python train.py --num_hidden_layers=16 --num_attention_heads=4 --norm_place="pre" --positions="rope" --rope_fraction=1.0 --bias="none" --init_std_qkv=0.0312 --init_std_down=0.00276 --init_out_by_depth=true --beta2=0.99 --lr_head=0.0204 --decay_shape="pow" --max_seq_len=1024 --doc_mask=true
MLP neurons of a small language model. Each row is named by its layer, matrix (gate and up: input weights) and neuron, and shows model dimensions 112-207. Each number is 200 + 30 x the weight over its row's rms, rounded and kept within 0 to 999. A neuron's up and down rows have the sign that makes its largest values positive.
Before each neuron's rows, "fires in" lists the words (lower case) most often at its 100 highest values on Wikipedia text that the model never trained on.

fires in: "for", "as", "in"
L2.gate323,176,155,232,193,176,190,177,236,203,177,213,174,213,184,207,208,186,213,227,194,201,208,213,233,208,172,142,190,219,216,189,175,237,213,198,199,175,220,189,182,191,215,206,210,208,210,180,144,193,177,224,222,203,166,210,184,190,176,162,122,216,180,197,245,235,154,169,140,235,273,225,144,197,214,200,212,188,213,175,221,141,161,140,218,191,218,145,141,179,192,218,131,194,165,181,187
L2.up323,140,223,182,182,187,149,286,229,221,170,141,167,221,137,195,218,238,186,156,192,247,212,194,223,197,179,178,186,199,196,252,205,243,234,252,170,213,233,209,191,166,200,197,180,170,214,160,190,202,202,193,204,185,230,206,225,198,216,222,204,211,187,165,196,171,216,147,199,244,205,168,183,195,128,163,180,195,196,254,210,187,158,198,111,220,196,199,225,200,168,205,218,182,181,171,97

fires in: "this", "these"
L10.gate94,185,200,247,211,187,215,183,184,270,158,224,221,256,169,217,142,197,193,169,209,263,212,232,180,189,226,200,238,210,181,284,208,196,286,201,214,208,187,198,176,194,240,209,196,188,199,153,176,235,194,206,146,181,179,221,242,133,148,230,240,236,204,150,189,234,187,187,167,175,191,156,131,196,193,214,222,228,220,191,226,164,192,167,150,263,164,227,174,170,182,148,222,244,191,203,202
L10.up94,221,177,229,200,223,178,207,208,184,213,166,179,237,149,221,167,199,179,175,219,170,234,205,245,164,212,203,243,226,216,192,229,195,272,175,212,209,229,235,247,199,190,156,192,173,223,188,169,221,207,253,214,137,188,195,232,133,237,220,238,196,209,192,152,175,198,210,135,195,241,196,209,189,251,173,183,220,220,197,221,179,167,187,168,242,214,214,205,194,179,216,173,211,243,192,170

fires in: "by", "in", "of", "to"
L3.gate604,216,184,239,194,160,172,195,241,235,201,179,150,163,134,199,181,159,176,195,227,193,190,188,247,187,193,200,130,259,175,215,214,238,182,205,208,171,191,208,198,210,158,215,214,241,180,205,212,187,179,219,168,251,225,227,203,191,217,178,228,213,220,248,246,180,172,136,170,167,238,218,175,186,182,172,195,217,239,191,168,186,202,182,217,197,240,139,186,175,215,172,137,188,189,164,214
L3.up604,199,174,225,222,173,122,222,242,189,203,230,153,193,169,218,192,165,154,202,179,238,201,163,220,210,228,204,147,228,184,214,193,252,203,162,154,204,191,201,210,209,180,219,197,219,183,198,207,191,225,223,159,226,220,182,205,246,203,210,207,223,197,209,187,155,219,125,207,148,240,188,188,181,196,223,155,201,248,202,191,179,225,208,206,245,230,186,213,149,161,190,187,189,214,216,191

fires in: "name", "that", "which", "courthouse"
L10.gate605,222,165,173,212,249,204,174,198,179,149,226,243,152,177,172,153,211,218,209,187,168,205,231,192,165,219,215,191,251,206,261,216,243,280,190,190,200,174,173,222,182,220,285,196,220,249,189,216,246,163,214,233,232,234,241,233,239,191,220,198,227,209,235,190,246,137,210,137,195,252,210,219,213,255,188,196,188,235,212,196,179,192,172,231,236,198,184,187,210,214,230,201,221,244,145,186
L10.up605,247,211,138,215,171,225,177,247,237,169,171,217,158,195,175,214,226,226,240,144,175,202,181,198,175,183,229,195,221,247,239,185,197,244,265,186,208,211,237,212,215,170,158,233,246,225,218,178,210,198,240,189,241,201,224,219,248,201,228,183,90,209,210,172,239,247,229,190,220,210,207,174,182,240,186,161,129,171,194,199,172,204,201,189,172,196,243,234,169,229,236,163,209,225,192,172

fires in: "this", "these", "political", "to", "personal", "financial"
L3.gate344,162,202,230,167,227,166,209,247,201,147,177,195,226,187,212,189,206,223,184,250,237,236,210,208,192,174,185,174,228,187,228,213,184,250,197,205,196,218,201,166,180,223,181,170,204,205,171,209,226,185,208,181,216,221,192,178,210,207,248,217,214,212,143,225,200,169,205,144,200,177,214,187,191,209,217,246,209,237,198,221,197,156,193,147,225,208,186,222,229,195,197,179,141,173,165,159
L3.up344,217,173,278,200,218,210,195,211,218,192,143,195,219,198,187,220,167,264,167,186,176,209,189,200,183,211,215,154,189,171,247,182,177,198,221,234,194,228,186,195,192,201,205,181,213,197,228,199,140,178,211,256,220,220,205,184,200,185,245,258,168,243,190,166,138,159,206,195,153,219,229,219,154,216,189,146,217,244,214,179,191,181,161,132,214,212,195,192,233,203,210,138,280,217,207,217

fires in: "on", "using", "in", "for", "including", "to"
L3.gate120,267,186,213,231,163,179,213,243,196,191,200,185,210,180,221,214,184,155,188,210,181,251,206,218,158,191,127,201,203,194,255,220,222,246,181,215,196,214,183,210,222,212,226,198,228,206,204,182,189,209,219,214,184,228,206,175,175,141,223,225,207,206,193,223,274,168,209,133,195,209,153,173,154,172,162,224,270,194,180,244,137,223,178,199,269,208,141,190,184,172,196,141,183,194,191,173
L3.up120,193,239,182,187,187,222,226,253,160,164,169,200,233,173,195,244,177,181,236,190,175,191,164,193,160,165,195,216,199,120,206,188,167,252,149,169,250,208,193,196,169,194,185,180,184,234,136,192,197,207,166,197,176,178,205,256,175,211,257,192,222,187,159,229,235,267,181,182,196,247,191,187,172,198,115,170,166,196,225,198,136,219,208,153,234,232,217,179,163,203,197,235,241,163,166,112

fires in: "in", "of", "for", "studied", "to", "on"
L6.gate506,215,166,231,158,179,227,201,168,169,169,162,130,203,165,195,190,188,195,238,185,157,194,206,229,208,201,186,163,229,171,228,168,176,215,149,247,188,191,192,213,214,226,193,249,247,202,185,258,202,141,236,173,207,227,238,208,202,151,191,222,216,186,199,252,280,186,198,142,244,181,153,190,201,215,147,168,176,174,182,244,161,178,184,180,206,199,178,230,202,259,133,217,204,144,204,178
L6.up506,212,191,180,184,195,212,173,214,188,126,165,172,238,174,187,246,189,190,136,194,246,189,208,235,215,168,233,175,172,178,203,216,169,194,166,222,211,170,202,241,141,199,192,219,243,225,193,240,234,204,189,189,180,162,189,245,171,167,192,197,235,184,199,241,192,216,183,152,196,235,209,187,196,191,215,217,165,239,170,223,159,162,214,191,242,166,192,176,155,241,146,157,160,206,175,171

fires in: "to", "and", "or", "as", "than", "accredited"
L7.gate351,280,149,221,220,230,244,229,187,196,220,206,132,196,192,200,170,208,222,174,206,164,222,176,173,192,178,226,194,219,180,215,247,168,224,151,235,174,201,202,165,233,209,201,197,228,200,175,177,195,180,223,197,143,203,280,211,225,186,206,211,207,188,150,170,249,178,172,170,147,257,192,180,191,256,203,209,206,210,148,225,218,239,191,191,167,188,146,212,227,200,174,245,162,180,200,176
L7.up351,180,202,207,213,158,159,228,192,222,261,202,223,198,224,219,196,187,268,220,182,160,197,176,224,192,264,148,211,156,195,205,239,222,230,216,176,250,182,142,142,243,226,177,183,237,191,192,219,167,224,233,182,177,240,158,184,170,185,227,240,182,197,211,187,161,191,224,198,206,178,206,183,155,186,261,191,185,213,223,235,147,159,202,195,205,176,226,184,240,238,235,205,200,193,190,254

fires in: "8", "4", "1", "6", "9", "7"
L5.gate632,217,206,204,159,193,150,154,179,274,165,245,219,248,184,189,200,139,206,202,183,184,157,197,204,184,152,134,163,226,149,180,210,175,248,191,172,202,247,183,225,237,198,255,196,194,183,156,141,214,129,261,198,198,196,242,200,149,217,195,247,176,196,139,234,182,212,200,171,237,164,259,193,193,223,179,218,160,148,215,187,187,251,121,154,240,174,181,216,231,220,202,207,188,169,158,238
L5.up632,218,139,242,228,219,221,185,200,187,193,222,229,271,228,207,201,131,196,210,217,166,198,195,209,207,221,197,173,223,229,180,198,259,205,179,180,169,188,199,215,197,214,242,215,187,215,203,183,228,179,244,244,230,210,241,232,164,220,188,213,206,187,215,243,196,177,218,180,256,216,283,246,233,249,199,208,177,224,150,238,125,235,194,153,188,235,187,227,223,186,243,169,205,222,239,212

fires in: "1", "8", "3", "4", "7", "6"
L6.gate166,217,193,229,200,241,231,187,212,292,266,200,162,240,194,186,213,160,164,140,180,168,219,202,240,204,190,173,179,208,202,237,154,241,246,152,173,168,149,204,220,203,220,167,239,238,170,182,196,205,175,200,201,193,186,224,205,135,215,230,253,171,220,189,177,194,220,181,208,203,178,207,223,198,242,185,247,162,188,208,242,160,226,164,207,193,152,168,180,200,190,202,168,238,168,205,221
L6.up166,190,200,234,153,223,205,213,204,263,198,190,189,233,237,196,183,155,209,145,231,186,240,191,208,230,161,205,121,191,221,223,158,280,222,176,186,199,169,200,238,199,207,209,222,188,158,221,218,214,185,221,206,224,194,154,243,187,180,259,221,153,233,168,188,195,177,180,255,182,183,212,206,185,257,189,186,173,204,167,201,170,225,181,192,276,238,185,203,216,199,237,151,252,147,273,195

fires in: "for", "of", "to", "in", "a"
L7.gate689,208,184,258,201,152,195,193,179,207,205,187,148,208,143,199,222,194,190,251,179,256,174,236,251,175,161,174,198,220,167,231,193,239,245,168,189,185,210,206,162,197,152,241,222,242,173,167,203,213,164,206,201,238,211,179,207,232,142,208,261,223,257,175,194,224,187,184,166,222,143,169,194,262,223,191,170,197,201,184,226,139,231,149,199,196,220,210,194,218,233,187,194,193,183,237,153
L7.up689,197,179,212,216,214,155,244,168,177,211,161,189,236,179,198,196,204,187,216,199,236,180,224,227,267,163,165,233,197,246,222,206,178,291,164,212,256,195,190,171,170,238,202,192,238,201,139,204,172,212,170,189,139,141,207,237,208,145,168,218,194,184,184,180,224,258,212,159,210,195,181,174,183,203,183,185,240,235,232,203,213,205,187,246,249,242,157,172,218,222,140,201,261,219,220,156

fires in: "as", "with", "this"
L2.gate242,203,150,209,202,241,197,206,204,243,168,201,185,186,153,191,208,219,202,234,206,194,213,184,180,167,197,239,179,243,177,188,205,149,206,180,216,180,161,160,169,225,222,170,227,191,237,139,216,191,158,229,182,169,201,250,191,114,207,239,226,224,193,222,151,222,208,148,214,186,224,184,168,154,213,220,263,241,231,175,243,92,214,209,160,225,235,179,213,207,166,161,217,189,171,191,187
L2.up242,239,213,192,189,191,190,258,236,121,214,208,200,203,206,214,223,180,246,174,197,201,139,180,190,173,195,141,196,172,126,184,161,223,211,236,200,218,180,195,229,173,154,215,171,198,199,242,173,201,224,184,203,194,172,151,201,202,120,217,208,234,225,220,168,175,184,188,214,197,208,173,168,174,240,201,231,276,209,232,192,183,229,187,197,208,202,210,161,178,184,250,161,204,175,158,196

fires in: "this", "one", "each", "every"
L6.gate794,195,192,220,225,242,211,225,205,192,141,223,219,243,223,197,163,250,182,158,204,221,183,224,177,223,185,204,261,230,199,249,178,172,253,118,215,185,222,148,192,205,219,194,200,201,239,149,186,192,207,230,199,177,219,253,153,153,168,214,223,232,158,190,204,198,189,201,138,187,201,164,146,176,253,223,202,189,245,216,208,169,145,184,195,191,202,187,169,219,185,125,187,252,206,206,186
L6.up794,180,192,191,208,256,248,167,202,177,233,254,193,228,182,182,181,201,144,232,200,175,230,208,187,211,188,249,188,197,189,234,213,225,180,227,209,260,221,208,191,212,232,192,234,204,149,194,253,194,199,202,235,191,221,183,218,161,200,191,166,209,197,192,163,183,202,186,176,187,252,187,236,254,190,208,195,170,205,216,179,169,206,230,194,253,247,217,165,196,219,185,216,171,211,207,206

fires in: "that", "of", "the", "who", "which", "forces"
L10.gate658,203,214,263,197,223,188,160,222,217,197,186,214,164,177,194,221,152,216,232,206,215,211,169,147,130,232,185,229,260,221,173,231,207,260,193,181,178,258,258,185,152,208,195,200,226,225,210,152,168,153,265,195,216,232,238,151,162,189,228,223,186,231,246,148,236,170,215,183,211,224,276,178,138,217,211,229,191,248,171,203,217,208,158,104,203,216,209,204,236,244,210,192,162,191,150,228
L10.up658,232,192,212,221,185,247,171,200,163,200,145,186,175,232,239,229,169,201,202,162,192,253,159,213,194,155,231,207,208,168,202,235,261,245,194,192,164,211,228,214,199,199,185,244,223,238,217,209,232,204,181,220,212,224,203,173,209,161,226,197,177,267,184,148,216,241,197,161,178,233,211,210,195,240,170,193,187,227,216,202,116,206,178,203,136,226,183,223,219,214,153,225,179,233,108,181

fires in: "in", "because", "as"
L10.gate788,223,201,208,225,187,201,238,219,267,174,207,161,202,193,173,218,203,208,183,170,176,189,212,191,138,179,176,229,172,208,179,207,225,245,216,245,139,207,208,220,209,205,190,230,236,188,172,243,232,197,279,146,199,171,178,193,206,164,226,158,236,240,215,175,224,135,186,128,206,203,174,207,159,273,207,208,207,211,229,200,178,171,167,205,191,184,156,122,166,200,152,168,238,182,222,175
L10.up788,192,235,178,162,201,238,241,265,200,198,215,202,209,175,218,182,214,182,290,202,252,250,243,232,191,183,183,182,164,188,163,171,143,203,255,174,264,249,201,174,159,191,225,246,132,146,168,194,218,206,166,198,169,232,202,212,206,208,196,253,172,211,187,247,198,225,232,210,276,185,156,190,203,216,184,159,212,184,191,216,157,244,220,212,234,223,185,213,186,229,209,219,217,171,200,194